config.yaml
num_hidden_layers: 10
hidden_size: 192
num_attention_heads: 3
num_key_value_heads: 1
head_dim: 64
intermediate_size: 640
vocab_size: 1517
hidden_act: "swiglu"
norm: "rmsnorm"
norm_place: "pre"
norm_eps: 1e-05
positions: "rope"
rope_theta: 2380.0
rope_fraction: 1.0
qk_norm: true
attn_scale: 0.125
bias: "none"
tie_word_embeddings: true
parallel_block: false
init: "uniform"
init_std_qkv: 0.0361
init_std_o: 0.0361
init_std_up: 0.0361
init_std_down: 0.0
optimizer: "adam_variant"
learning_rate: 0.00142
beta1: 0.9
weight_decay: 0.18
lr_head: 0.00639
warmup_steps: 554
schedule: "wsd"
decay_fraction: 0.899
decay_shape: "linear"
final_lr_fraction: 0.02
batch_tokens: 16384
max_seq_len: 1024
doc_mask: false
train_tokens: 157900000
max_steps: 9638
dataset: "wikipedia_en"
MLP neurons of a small language model. Each row is named by its layer, matrix (down: output weights) and neuron, and shows model dimensions 0-191. Each number is 128 + 32 x the weight over its row's rms, rounded and kept within 0 to 255. Numbers have three digits each. A neuron's up and down rows have the sign that makes its largest values positive.
Before each neuron's rows, "fires before" lists the tokens most often just after its 100 highest values on Wikipedia text that the model never trained on. A number after a token or word is its count.

fires before: " of" 27, "ic" 13, "s" 8, "n" 7, "icip" 5, "y" 4
L3.down145:106081169128126106083104118170143127123120146124134176076073107150135115149133099195087113147143140139116176115188138172123167124159130150164120091128100139089114178157118199147093152162115108138122181095143162102184165175040132122152121083127165179140061127110122131075172141170093087115137124156172116161130119072161120156077083116127116154161110126143106072155178124119228097102130161154124130098161131169131101154125080150163150090114149146226107089088172144141123091146110120118106196150166142135131184122107103085121091114095099107130143201126174110175148175108137105112

fires before: " in" 17, "," 15, "." 13, " to" 5, " and" 5
L7.down435:126071102118177161091105100160072100097123159119069113123111111110111133184127110076093151095159124133136143180193112177126120194123093134118160164188065065209117146054166142140104138123119116169145157161135150132145145124088119113138136149142085152111152087095071080164078075167156193114148148086122163108154106098106169169128095190143085117128184081051125145102117158124121121141163137117139117147106112121140160186135138113105114182177109162158127171156091121191176129131114134158125129140138117171109158131193104078183105124145191127165079124111095109134147149121136131185

fires before: " " 32, " of" 11, "1" 10, "2" 8
L7.down50:072117062133139102143119077082113079139136133159163077088083152163173126084136194137057196200122205156137132137143105130135167117156126127060094112104129123106173114076175165109130125133102124161166137139120067179088106145132131118145136106077122084112132174153071169140127179161166039123153138114137071188237142131099113160124152134123055130174117116109151102162149089155101123104151170132115175139153079127136148126122167101148123134124110165133097080199154124124122108138161077108111168114160155184153129133137135134133161117164103129145141102129133130123184139143167151109

fires before: " " 54, "\n" 20
L3.down98:118106094143045141066145123114115101102148135142139152146156119082138108134119130134124124122108151124157181111049068138105133095110086137165125116223106129131202099160124086128120130061139129181176119103125104135120118115122149117145135161123152128108123188157117125179175129128078108138116146137128150116053111146131108116106223144081132180182124142079070157134177164130130178094126088193065114154142179119149104125110088114124106094125054142102149201147134201162136115110120126090141157157158129154170085113077087076092169108130146126070121130140155137111177198117131132168

fires before: "." 16, "," 15, " in" 7, " were" 6, " for" 6, " of" 5
L7.down451:057131121148217115126090139117138153152141134101047071127157150133070130105095129127142110127092085112126174189177149121175124142058127152179153140114122088094127137108143154107064108121135092092099120118134120157135123140113127121134095159180135112071116062167068112108189125143133138162166146179127163092158173137139148202075044195118075145094159104095099145114147131137111178104092144169102177130077133127145111114156124161126113196183135162126137079171172107140107120153131078179155138187200107097131111171172136106163173107151147149118113107128162138122125108108159113142

fires before: " " 51, " L" 5, " \"" 4, " $" 4
L3.down275:114116129108065059145138164156132122128134130128134165103109141122101126179149211085142123080125130147136145137255100135166133100109000104116132148068117160168134124173104137153123118147121168071173155144069154115078123150114062162159102101139165053133124156123167146137130099138136104117126138105140154084107132117153164123112147115116108100105159103133137107168144151167136101123125103103111149153096138117125111138133149122115136150111115136096124128085080102102137114080115175118127134113142112126118114159130118133107133156156117119095121118099097117122137135127115140118

fires before: "pt" 23, "az" 10, "ed" 8, "ived" 5, "ent" 5
L7.down43:148110114116134131114167086130149157141154127119114089121102130194107112166146130165151143116101126122086097073000117138041112181129154146161087123112134114100083068150148121145119172194160162158149116126090144114197038152162149190131172168196133097124114110135099136129093173091131077094129132104092113127097138159184131142116183119123096125070095136141155141107057169135079132169142086132159103125155157188151122083111166121049114060159129144092124119125132092150158112126184116131090132146118102106126117111153112101169123149115116129160140112086144126156120198077130158115

fires before: "ent" 22, "ced" 11, " (" 9, "ing" 6, "s" 4, "ce" 4
L7.down458:138076092139145192094136094070113158166136130142159116071096116152115088126129139114128089162182235176119123161084137104144122148128104166081155188179061104143136105151187160132147116157129138109133145066142101189084065159134095134091195103151159187097136155120100080171174129141126164121134150134124117125104147147167115128186127138146180166089134138165143140173091069177130145195140121160095126131145096131105093093124124100094126123157133172145127123161196138074114168158070128122125147080087128126122094120142131137159081150155165131186162078105153105088166074124163167139

fires before: "\n" 57, "\n\n" 40
L3.down555:109168092107151134124151136102177111152094127139130117137098123142118107104100097096089157122105073175159148068195139146108139143150067116155121194122102172169255162092095095125102086117117099132102133148094084137192125123092096119085135084160165174127093114163091063164181070116149127181145150170135114112125156124086146127111102125109130122136073082117162161170106115120095109163127182088131173118113167093112080087041158148172114095138171137124134101149193117093111101148084110134151109142108124149131075143144108092080145100148099112175083108135139131143127137113075181153

fires before: "\n\n" 25, "s" 9, " The" 9, " It" 5, " B" 4, " In" 4
L7.down440:118097097143144113139149145095150145145201154073069134168171093085110137144124128152112090122112142161156138084199115068116100064130068031151139145135100175151164085171174092147066148125133072143105110186146118090097157125130117111104132076121143104223140065166134120126078093165131142131120189126132123133134137096114108170162129115142149137125104087112057121149174121124113173091147105116118179160056136154184163090120138093113102142123146139154102125117124177112166104109103116156142114092105117107101103139146081074095136110114103117090089120191184181139116157067083113159

fires before: " the" 34, "ished" 9, " them" 4, "te" 4
L5.down521:120114109185159167118082111101125091157147140150032135150049146136127133118168123149147110137110119096159158103185099114167140136148091128104122150163101096139091091143183141158136165132136125148116113173074143155130088155100159185142134159146140128104072097148104111161154115127146051112106107102170091142121213051169097146118059055149139155099134140106154202148096120113131151077123074125152173189057132112106102176158153101185135089085147124141150131114120114060094158139127143145150120089086138110120123136070123111145124189135165172135118142083104065151119057108107138145

fires before: "." 24, "," 21, "–" 8, " and" 4
L3.down116:116156148069109125126130076142125155142142131128133130152190131133072182128111065065078133141142137136137163168171140173131196167123089138138174174159094159118192134124189139143145116170217176150181086176106169122118145109123128148090122133043105170160114134118124141144133139109219131115162105162109126141118118088081188144107154060124147097082091107106099184147123148078133135144090195135140134105084113159155119108166155162107082115136075116137155164113137093109092092127079138143114123120135112115113127147124051092105145190167142172096127152145146142096174119071128172178

fires before: "ed" 11, "ment" 10, "hip" 8, "ab" 8, " of" 8, "f" 7
L5.down424:136131071063158148151109138129113117143124130086062097171108108091088111123190168116143174146149102144081086085099098159130127054133169094094193130163156131107168114093142140117150076098099115096114098151121132106173107185174131167113120163148116186112171090105126161121115147115140156077107091092159101078134129104108133164127101124147104103043135086128115112114145131164102170125148090126113135145127133122168129108111181143152198062190131079110081120205104162118127104163136111179113165118061086206102116116180091101108101172174135149158117130113099053139112134073134099152

fires before: "\n\n" 20, "," 11, "ury" 7, "orn" 6, " season" 5, "ington" 4
L7.down453:167069069124173110175155177137118132118106179083137142113180125102120097133161160087133100066151137136062108119094176077054168156103142140082195137115147101166111068124141137138133124099125145186095154130123165192097085138155090124093125151198109117070164172121056144075127110135141095093098081112071144135168126183134199151161161123077116084085099167129118130098095200098116164092143144140104116116122131146119110131145159108176179141138143130154131120044129163108089126142090122114122102146098114101139126122100094158134170128066092129139063155089158121122159141148147148173

fires before: " |" 64, "." 6, " (" 5
L7.down408:074139130155170112075200130178108147134150130160105184167149113081081193138126127150167203140154147109106153065153145070129124128082158167097159185123169146162129162128118180139194145182161108110135117114125130132126143115128175102103115115123100147126147133196112115136116104146127074139147133162126157194095148079171059144144121191131168049106149175117119097147069164090160175122118114159121127108121107115096150126117125109119151121122091135113139139085076156127177132172074116122133184169103143114106169132168149136186095133093107179122134140135034072155113086168070108154

fires before: "an" 24, " |" 21, "." 10, "a" 7, "," 7, ")" 6
L7.down42:109106168070094154114134129147094148058124113158164105175142130117079119147086133111093139133146089120157125196223118107127099137098173161105108122177111113164161181139140129086133167115164104096108155131131168045156146105071051129128133142158088164148134173107115141133142108123135169154098116149052172113130092137157152119154085144100076162090116099137139144089125143100048122120158140130117184130067086160123168090098106079201140164165120194115113156123132134151134110151104082128149139142145063106161081107142117117110171155205210119124136170095159156113097102096106149140

fires before: " " 78
L3.down137:131156078119105157160139118215106120129088125124125090142135123144081145134194136143110044095203135107187115100097130102108158127108129165190113107126121104156117179126127111106085135105109142117131109148104148105151101077094090096082160168141097147096124109134066109156084188169162114129145150150072125102109149102120136075078179174090102180128119150096127096112148139083099133079159116141153143097117148164158161083143126176165073124118100118118137121159165192062101147135102132121054179066087166190107128088088113135125122181074138103168191169085117097187119136137132108148

fires before: "==" 29, "===" 25, "|" 8, "====" 6, "-" 5
L3.down417:110165188130147165091097123161137126187163144136181153183175126145037109093135125127190093158123138067159158096059136105102084088166146146100144132164124151092180085085147085072114057127112101138113160045097107119123121169126160152094181137127172164145147110184162103156148123129118054104142075103139112186123084101110093195066137108147153096134132123097158123175116117115155110145127149061117176105094145162082161138129165115158094108139156108141112141171108154181113105124111168153117120103123096071122120130179097109130114169133153141162122132160135099109154209171100135120

fires before: "ed" 45, "ing" 17, " by" 9
L7.down446:116179197139125114106140109164109118081116102127093111078136146125148126088160134165106085096133145104164137115076148097115112153167111158167136128096138153164107103096182151155096126071140116144193099142105152170130191138134173204127095107175094189094145113169057108171163176141151075100197179163149099167209142137095133150114163115149168188102128103116139124096123093109169198122088152152148139119017095147131158136121095132158125124092163085116165156147151122089140133141093068152156132152129129120126097149133136123112093103125151098134156148183156192157133144165130191181

fires before: ":" 30, "s" 12, " cent" 8, " |" 6, " by" 4
L7.down123:181107128143146136153159157155156089136140164153195137154046150132126200136137156108147099107079105142166141148176146251170130120138136136235137137118140132118171157136125111107133115084120141104071086087111155089099149174126075199112142128136099140111158067098135163099095092137141095120098104142144164082129136170146156084153125127153124154104160137153083135166176146100184128094143172125166126141155155143098161139155137103133151191122081130136153127103089172152095105173157102118107145145225135184126149148124136108118162106137173145103185168129161158139135119141109047094

fires before: " the" 20, " was" 17, " is" 14, "m" 5
L5.down610:169111123100090143135111085118045133106103067156143122121150050136099105100181117112115147081177096098150148157125151135126124125078063143102121090158075041159170142126129113076098212174183132102125159208102134148159060141165128144160120151130070082138097087159136126140137141140152148159133154119154097110144100099164132111148122124231115159070103158147090115138165100117059136112092097150118135180163130129128092130143120129169118150153134168129088126136117151135145088120183118083089140110096111079179085112107153079102135159089127153128130136074089174177118116140093172093

fires before: " to" 68
L7.down604:140140159109131180148139096119140125069144107091162069110207104097135115111138113116146123153132134104220090143192087116118125137086107203104090143152101133147117108157104098173084109196157145138147137148099162093141121138051129094190131184083168097117167102124139144210181128121167119103124099133116114040139181139151159097111170147130112127128099167119114106111121071132119118129094142180088103134137149171116102090159163113128104133177101018133083138084084108106151147124148143207127074084134108129134144141058141118117113103153163180163142111122092160096119113160137131128

fires before: "2" 43, "1" 43, "p" 4
L7.down79:125139092113125122114153133131152168146118096171126098104165137134128116104134180095105152156122083130069127157196115132154200146173088137095189136062140138195130167161120154141088049110101081082124129101086077118164122124100164146136098125058177102147131111102141140119110146145114055079175134143172112131186162139058083147096134104086109172127100110107112122103162162132105122066090130161130172165148117187127141134151146095151182073157172167142045145100083132113154112101134109140094138099154134125140076135053063110072118105104099184174094110102124127114155162136161128129

fires before: "ing" 12, "al" 10, "ed" 9, "s" 7, "d" 7, " in" 6
L5.down272:145113137136126145092126115107108098202130165188080098170079147141153150111119169150115121081073138155108134073134157128142164111116171153157113129121069179144123113162081115069166085064119105133147085134129117172143105167075119163087155082131126138080109079152116138101136095116115127083198159168157139150164179174129148149148121098171084179167180130136144075135170129109106173138179072154101105139122149194137103169152136140204162145150130162144207122108116176100165149132165181073127157125141135142083173123115108155113103157114104059154107121114150080111088088141107158059

fires before: "," 35, "." 18, " |" 9, "\n" 6, " and" 4, " in" 4
L7.down312:114135152109104113161135167110127127106136123053129130206146105070109153118128163121101104122172065156174139190229170106149163104108089093202139157156090158111142132115121067135100190101124150096135139100112132155156178103123137087081155127131092125143181118120148120135187092147151131124077110123110141104150125113115110197142173162090122095120100128105103158120106137111154155103134135130160128113088096125128160135147106117163160132141131186142093166170107157114143145146078139153135141143193101110125156150197089103137207177134196145066081151105133134130158047130091214064

fires before: " |" 45, "–" 11, "." 5, "on" 4
L7.down294:101147097126129113054113112140188196120154132160137108143155102063148113090165146109094116133115130136081109102204163133175096153153110070106164139165125147071135097086106088087149133204182167107115132145109127197106165131085094156106152125145132141140116131106179056127128200137087120111173027092065154174140168116063096081167104184128159074122122091126142122096070124132174154072088144131145152145106074107086132124175126172105107153155090133093156132144139105132129126156085115144129110156092126159122147099140077113156127097153157122117129128174098103123159132153190103142

fires before: "als" 18, "s" 8, "al" 8, "ars" 6, "pt" 6, "g" 5
L5.down192:088175104139114156115127108203102120096146125145081129112088104113124142134128097111180124116080076149087125163115126153162142160055102184157122137133087182072164145125097044138131141143200083125151118169100109134150119129196145083117094120075065110097152158123130120155122127173126160187147050149141196117115085127103141150164153115133076176130152092058122137188099176146161137154198101109115153108159140145154130148131140107098129137146076094121134094085070102141146171120122087131195161088132080107105161162158150106095144064152072129113142128165174166166116127098160140123

fires before: " was" 21, "a" 15, " is" 14, "o" 6
L3.down514:065057124113102078197082099104109080076095137151132065129148091182152146103158159134114164163136111134109126116196122084149158141105081091144091141161101182069100119096167165125102093185136216123087089133116131156131169137167112139145121104071185092140168069087133136110142106073136110176136122170102106127160126125148140090168057137146128176185128103108146155147123100146066116137113094133094148172149146128132076110129095101199140139169161136120122107120145129143173185139097118119145103153109096124126138163124173138180160117149142128037140112094127142165100078129170179103

fires before: "." 15, "," 11, " of" 8, " in" 6, " and" 6, " were" 5
L7.down39:110140087165163084161123134119096109151141123095070133120082138092132119161089100118103098122181093098076126223187115114082139125106135101131126095164129103073091103133134164120082096194134125093163114168141160172130177097116097143175149088165145140131173134126135149160146034155136164162150092139131179043183171142131171160165112157164176138135163111110101157114103129130148146107086131090119121136159116092143182099136079172106117146129116207128114199120159156126110124173100107104126098189167075156154179116158126100131193175114175136085069140125109112134159138083116157149

fires before: " |" 35, " (" 21, ")." 6, " –" 5
L3.down516:095140167156136156184094131186117147099122133085128144199200150119142128116102105135191141121131148099155116130167188124071056115134075144136169125080187114169106104083139103168141146149124187119149137134106164148105140096163092101149190096157130131086150057150085154122180175161145173094136116115108122146086119170151120109103194149122132020093093127134138146148087080116122182180143130108143149112118122099141139096133229154117184130112141104120133109162109152143160139146176135103099152059101121108100107076171129167166083158135106140154123144123063141112112124125171181148

fires before: "|" 37, " to" 25, "ac" 8, "lev" 5, "x" 4
L5.down536:195079122123136154135111137108129123119130161097155129125140157189086191144146146089117137197117164116123129136113181086135175071100076084158115136092146080183115110120094086110153144099101044170110103082070124076125110128094123080101154150047157095200114137119098133125155100108156103119118125112136108066138135122077157147139134084115154139159079139091098125135193073128079118140123132131123124146125130139153108110148149151143127177147141084146123123081096146162100158189183073209148088133138099139174109138065106162145059102135097166165186122180184117140121135148184146151

fires before: " " 46, "f" 5, "ved" 4
L3.down409:081153131037124073133115153172115106097182161121158141144141165105142142138119150056122098131158148133109139185247177062161178097082106134139121157094121128156124100135105134137127138206154192126143102153125153113110123180091083157135115149136169203137098108084118174069078139112115149116108135191165119144141120154138105128083105118157152099046139152127148137115172127107101129140137101153111116164136095171148091096160108188134074157117155177117114099085118127164179133084115139142173105161168177162141091111115091148161121123122069112060110153089119124148114137067129094132

fires before: "\n" 38, " " 32, " +" 9
L3.down614:083100093096125044128146078076164128152107121179127186140097110102167094104112101117111172146138149114108166118129119221128134160184093100169156127184152085118168134091108132106065149144130147171087124134135134172190132154134123112083088124135160111164151163109096084107176153058102094156102092132121150088176135117117154103076145093139113153170090145141135174104139160103040089122159120173138118097123114093132117114102113114168157071115150137123176167128154133108126123118134111220187222109102168154124091162098122130153143091125122094139139150101178168103168135152198123114

fires before: " |" 47, "\n" 14, "\n\n" 5, " " 4
L3.down25:075156079156217108127161141134152135112092107089084126142127176107130112152169081167119121141118172110198113160127137112095052164107081126144134136133106096093117074138150141124173059166144098163142119080116116117123079129112130145146090076116138147050122149157112153126150087093129126158088130103081095094198086128112097169205101101117036137165124136154159157165164127108189161123109137046123128154121077160182123114121129117079171132094094070120066103099138130114113129113158102083137135110078123089119154119141109114167172090167174079079154140086093086128137118119133127128

fires before: " " 25, " the" 20, " his" 4, "k" 4, "e" 4
L3.down270:139129083098128154147139107156039114140113105130099116176173134153147114124162121108157090222135081101149188144149080126090121162172093151135146141173127151129106124124134125136098115153093153062122128170125143121106110098142115126163138159126175153108156133130141127127105212135149076104075110080099201160107129207160143180082125145117093200105101097134131157169116149142071140120097097183119117134145143135160181196174114108120104172083133078153154142145121166163097152029138122159120129101097180091122172143165111111128072091120137188154149183151131159119180115081159116144

fires before: "0" 35, "1" 23, "3" 10, " " 8, "9" 5, "2" 5
L3.down168:127143147137114129096109115132130175164150082186133151174115117139094085100102139124186143076138177098085164100204117163100073111099124161129118113201188114133122113169201123153170187100116090128139166099132085135149077090175194146158206157146184070098168099156129146092116142098160172126100156092134135152146125155138120184104098098121127137096102079140181142153167156110122127099159159150153085077131148132125165168167160185153145126105072141169139148106139128112173182150135181161071105109124101120151123089172105172108080099148165154143150106136149048131140135148157176112

fires before: "==" 15, "A" 8, "The" 8, "T" 8, "P" 6, "N" 5
L3.down321:098164105082170154132124113138093123152083124164123135146182119116139173144103125148123158127128078156120103105101181132193159095201119090164107117079119129151146162140133149130148139191159178105124076140109092046138137110172054096160145062108079153158163133137135134056175133111100102141124163115148106180132114108107159115061134038166128090115172181126102081126028127112145143126112159079166082156088112121083068093138101079143141120139125086116145139134141090076129123093129077162133137115132145147173139106104204110106119153144191171145102107151146126118131126173140079105

fires before: " " 33, ")" 10, "," 8, "ury" 8, "t" 7
L7.down341:145131095138175110147112138143137094165164170108140098077135139126137136128134168149176054083057184103094068133099126158089138064181140083143134146088087141135137114174114190105110094170165106144127170190128125133115101111115163095145109144126179106129129118113181132122142093103085025161145203152108072150120092110144119114118155136092116131167156099117195150098099111056078155132148162128145113101161123186143117127147105074151105170168133134154139068110225110125085114123124160104130088178131144169077152098143156116135134106116114134086156202109139110148122090170143093165

fires before: "ad" 20, "2" 14, "1" 8, "or" 7, "are" 5, "b" 5
L5.down66:117161083101142113139092064101202125098103120116124097133074155117148136138151113149117081120127104142143138080117135079172166129070093084133152144163089066101187145099111107161104131122121115124159107140167126125134102135155159054130151125137119124140105044125113096149125149139120148194132100123128171154077140152063125153137104074100172203076157080175089110154123147158094105150071062118092175088121162116137109171134168106110120095143125170108109134143124131129191100086083053148100182092207144151131185125164084112134104101076120165130085117130148139129097106116189194113

fires before: " |" 19, "==" 12, "===" 11, "=" 7, " (" 6, "|" 6
L3.down563:138114104135055094153124067088121093088170179123098163082213185147091111104112113123125076161122112159134065132186099112085099124087100100165068154133146182175131122195101056112131092120146139119077084156093169147133156126128115159120133137150159171147164088151205172146065135146154107113194126133149106146109106140145094174170133145091150075100135106147149106103135113107137164194186090141154160141091125106101142118076117177099067133159092152136117113178151144094115134133175078125122142122051102081155094081137109110143101098076144172122107134147101144141153119131137119159

fires before: "=" 27, "-" 22, "P" 6, "S" 5, "==" 4
L7.down323:103139125107078147120072105132140139126152078105106145148100110144130102159100173102113099095137029184144118131076139118147070173139135181124139180098104149139134130188123112179145080082129086104146129041126138123126122125124121119124132061190139146116123174163100182108164070128061156134179091112164099102100080136093049119098096154102135100123124147116144125125070130159208123114132157116140079128078169136070141115173141145147131149132097114130098133136085133114119075188070110101105170123148088169127114110113107102097126107106130145104127048070132081120089115212106159152

fires before: " |" 84
L3.down392:120139125155127192135104115094101111167198164122117096182112091108141099127144058140155148119132177090139101129063115116160136125144162131159141103114134094122155137100104087107135080124096174150133144104097102163137167123128140080137113164164095113125194141096113067189168157158066141165114134176091056135142136124122173077141122249131103058119183149112114143058196127127138111103173183101075118138079086174113171103108119134141108120166099163098131056151130162139094047153121123090132147117143092165101143102140169166139101133163068086134088140120135127152136141130128114112

fires before: " " 36, " —" 16, "\n" 10, " F" 4
L3.down352:116139103157048137125198122137136092157141143136147131100132182119143169090087171132123084191123127113157134191197096068158123061087014107105131170187157097104108116161159111130070118111101176159135141210108107141081129184184114111110094116126220153142101140094089134076152115174090167133171122136081134121109154115135136137128117174117134112128105099154116118055156103135153130111134161110123086163093154126119145115104169151098123129148105142096143150094154168119099113039093140109129136099123198149134103124103086116171073125140116127149114154144172141183132142106146098158

fires before: "==" 26, "The" 14, "===" 10, "In" 10, "A" 8
L3.down435:089127087106133186108161088136128118120086103142129080112083154115116091151098119123135125114117118116105114119015123160143126107141252154094127159107139065160132142105150119089162114107093155107159089146071131083123187123127144160096099183138149202129108142114148135161126054134075118099085125118079150059128137121112157113095086117131113078105119107079153139191082148154142145118142123073121132154123147147132099133162069082135089113106104115094094196103079068131205085156106163156138128064080109138130121144119185083123144132197127131130118136147093106171097136115114102129

fires before: " |" 22, " " 18, "on" 10, "n" 8, "if" 7, "ference" 4
L7.down118:123117181119091133133132105165099115118167189093125179113255097116176192129131141074144155128118150101060063120160161075108164109097101133127104121163149098162124059133152106126109079173128196124124108133154155094152120213118166174123107133138138121087060227137134198140120135134140121087122112118081136138136100152142123100117139140168126127148174140117154167156099121120077196097096148101177134156117097130197140098110147174127110113106154130101104108086178122125113142142136138148113137126111210181171121100108134107171144108166157157065145131112092137156116112111172138117

fires before: " of" 27, "\n" 17, "," 13, " and" 9, "." 6
L7.down406:129128148142117156090191127138117107173167148122088080137138074111061124122071133128115116124084153111179099155181136158206094128103150149121095112160109118111100104095108165137143097075152113063131125154093165130132197163134153177132168055153113116093155108179050123151124038146116153173210129101128153115144109122179134167150084166133092088106106068113137166126062142143130156118141134123150075147104111095119064128176098127135111105174139144064117169190148138157168167140164147171101143169130113175096158098127100095132165116115156150132060109147133117141148142115083170092

fires before: "," 26, " the" 9, " she" 9, " he" 7, " D" 4, " " 4
L7.down303:121121136142180160125154087110151180101149123119079150151105124114125150185115105095165089096111130152142184134118124194126203087134026088144120119144140091089090155089122118127128118114123126189159111115150131128141162159108139149123197094122142206110078099073138171178098121157100102082108195170140128166131136157121116120193083120153118126104079117185185158127218164089137155098149098087145154124129119120104120135140196141126141100083050201120095158141157214118117156118089136130149110145109145120116158143103079071129112146151116217129106153124137117147149135112112128120

fires before: "ed" 14, "ing" 10, "es" 10, "ive" 6, "ently" 6, "ation" 5
L5.down541:133122159125121114150119090109165091082176187130110175115118124128090127083077089114179199113115150112124183104074109164138119131127132128175107166129133070166152090131069084128120086079145061199093126114103101172154162132137121103131121105096129084141125109151137164136078109103126191099192102199080142098130089172158171190126120077118113172212157147151157101126136101094141125114110088139108091123115142155132112104077146142139087117131130115103124158096106056139150142124098103140120102136148101094128129066153119225095162115168115136147123091135145139111127101035128050119

fires before: "ed" 27, "ing" 15, "es" 10, "it" 8, "e" 7
L7.down432:100121139096152134083137145118148161126112121153202120061129139178143130112072131108093115141059098106176145104133126148147134121134143089151168086128061148138089120151101119124120092119106116119094143116145070208188157111176119108178106123134188132150103175095159098144168166174167121139207099149158120178113122110135111149129116142088121129176138094128156157121122179164134121114098155114097163114144109155099153128065174183123083065129150146158147146131146140179102116070145140116150109125069126071108123092121070220155192082101148153130154113091122070105110121111111039060

fires before: " " 46, "1" 10, "2" 7
L5.down292:111196060111137086173133129125117173152123137107115184093151137088155160125132090105160104136145094096133130117056166125098139077110161130167184118152167095163154169158168187155116106173085116119127107134159087163189088126156156134117140148094157179106075173117107090201134181179176177170121181094116100156139114080120139148156094174137111072127136147161104110129097082147186175148105080155115118088133152158164114151173095093104100071126118132140180131151189125142108157093127113226141107085156158158192136120125160149117103100129138125143127118126081140107093137139081183155

fires before: " to" 38, "ant" 7, "qu" 6
L7.down99:156170189083115117079112150137162114110131142121069114108206124111109137114122156105153095106212096110155151193199125100069079134127067123096101122157123114071114118151158125101139109125165150168154163166120159168108188123156125132099124144096137126101133110063176112151133096143094112109106105167128147076111165080119149130080141105106171099138171138146128149116111109132170141188124136202204151120105154089137137099186140111097046102144099088194132132124105168100127110111127107132111053140105067135100151116146070159088105130150133141099091164183083142139123083077158090080

fires before: "ed" 33, "ing" 12, "es" 7, "er" 6, "ation" 5
L7.down24:088089177104135199094167090141134129195061150105140138116079114152147129147133062120166120126099107105145124137057123130143143147146154118094129115047128151143171107110096145148091124180112120141133117154087105157092106139139149175104113165180214152121142189134091103098157174119179092134139085099148123123114132153034142103128098114142086104079121141152160156176129130100134108160151120119135086115037174139153185188123136131178090069126137093150113113148071177167109126074119066123166116120084157104100143109097059162121154087141131154164135136158103119077086121158153097113

fires before: "." 17, "," 11, " to" 11, " in" 9, " by" 8, "ly" 6
L7.down256:145109141128149116131140102184082131153103118114092141130170102150070122147089144120070110129142170144150105213142113143122142117117139116135154145190100093152089159118145159121088156108138132111139171152168119143104155105105055111115118144118076135158149107166084103128146069167194187142145111181150145111149160136183160109160129189122083128102112105066095111115221166101163092136080165076155161170115137103161158103183101109143168134159120188122162209161086143138119117123106114148202137163211102128163124110157097067096085112136161161151080107169165115098163105120117172158

fires before: " |" 50, " were" 6, " is" 6, " was" 4
L3.down597:068086139140130175127173119129081140112223198129117164139089091070098177127139141063168163079153101132148080102080092148134054109128135129111186138134152119149098166123187142139124149172148173055162124164161156144101113046096068179158178142183151156097161100090138098178212110091139125149135130119088106156184147164131125137125100135090113141140111102114112135153148152188051151086105162129121097110164129102126133127133151087137103146114087189144111139184160096139137106151131116140104113079159097099168109169161124136076137133133099123174094112126131105162103117116156150139

fires before: "-" 69, " " 4, "\n" 4
L5.down260:088111091118118147143146112094150161097184146124101091140140119115215090115105130098124073116126088140138137116159124088181109099130144175150156177070124133180127131164120117131105059210100121087173145108102122028148126173132086195109103087138191168131130106075117147122091125113171200175085152103127032073094101135132124124153081143121144021113145068133130128167170147091118133149141159117121151149124097121131156124170108113129106126089147127115085125108091170101091169086073166128100122147129132092130149123144126133100092129134112162064076137100104182141156122124130115164

fires before: "1" 21, "0" 19, "3" 15, "2" 11
L3.down142:201198125201138150134095166123107115131128169158190109129175141141105114121133141150063128110142155153153081126102111074111128147104120125144098104158139109141085074157145065183151123149088149215073094101093072056104115169141109159126187136106184141097086126134128165098126134112128187140154149145145118164148108109184076111087093174108157094133041147116129096103157083126143111107127145154169143087084108111151145160124110127110122129148116084128108116150105179072119145174155103119126139079064068176138147146159190124162092145087120107103147084134078114093198120111142107115

fires before: " " 20, "s" 12, " cent" 8, "est" 7, "ast" 5, " the" 5
L7.down617:140022069104120135125124105167136124146141079082122067120083122186077139149103157150113137133165107136111109159166175192132105085108089091099125078082062135171134147117151108148114146098101132122171121108169117056143176095087100201086144123105116112069108140067145106101079108112118159075140139140132095107149150122123109055085111083161101074207094137135107131159185113134151108146170153122154099133137168163141166088107114082133144181105071126107130138152099109154164150088105145070107067090131190133087119096154117113148095096181099125143106118122074107109129127111120140149

fires before: "s" 46, "A" 5
L3.down228:150149161104076085131142177101118124120207112163136137059061079129177138144181065113156085086118133138117127097203114185165138094083134138150089093099083094112168145199076073144125100118152138122099157147119116110136102137091168123155099179104163177157087189165144163137128133164106102144107133132139150136079114148057137134143175080106163124126145139106144125150186145134058131136155116115159142085124177153204094198212131153103172138138154190164157110114115158127181124102093106149112115176143160144128146095124092160120117118120143122153140142150128151184093118134188111148

fires before: " |" 29, "\n" 10, "," 8, " (" 5, ")" 5, "–" 4
L3.down540:163145080122107166136151158177105103113187070089102104143128148090079128107110104068153096187131159129136160157123067138124172114074166152091155139138072129172104126168173079132113155152149153139150137204104134131093146125141137122165114112122138124192163125142112095089140113163187111158119116114119200092088164086059157147150107015111163129105111148148196151144107076115110181111156152109116100058095129123111121140143128223142150151149152100119204134104143147134135121108082112177118140127121114088136098102116088136117180104143128149119042123106132106090121157113162075154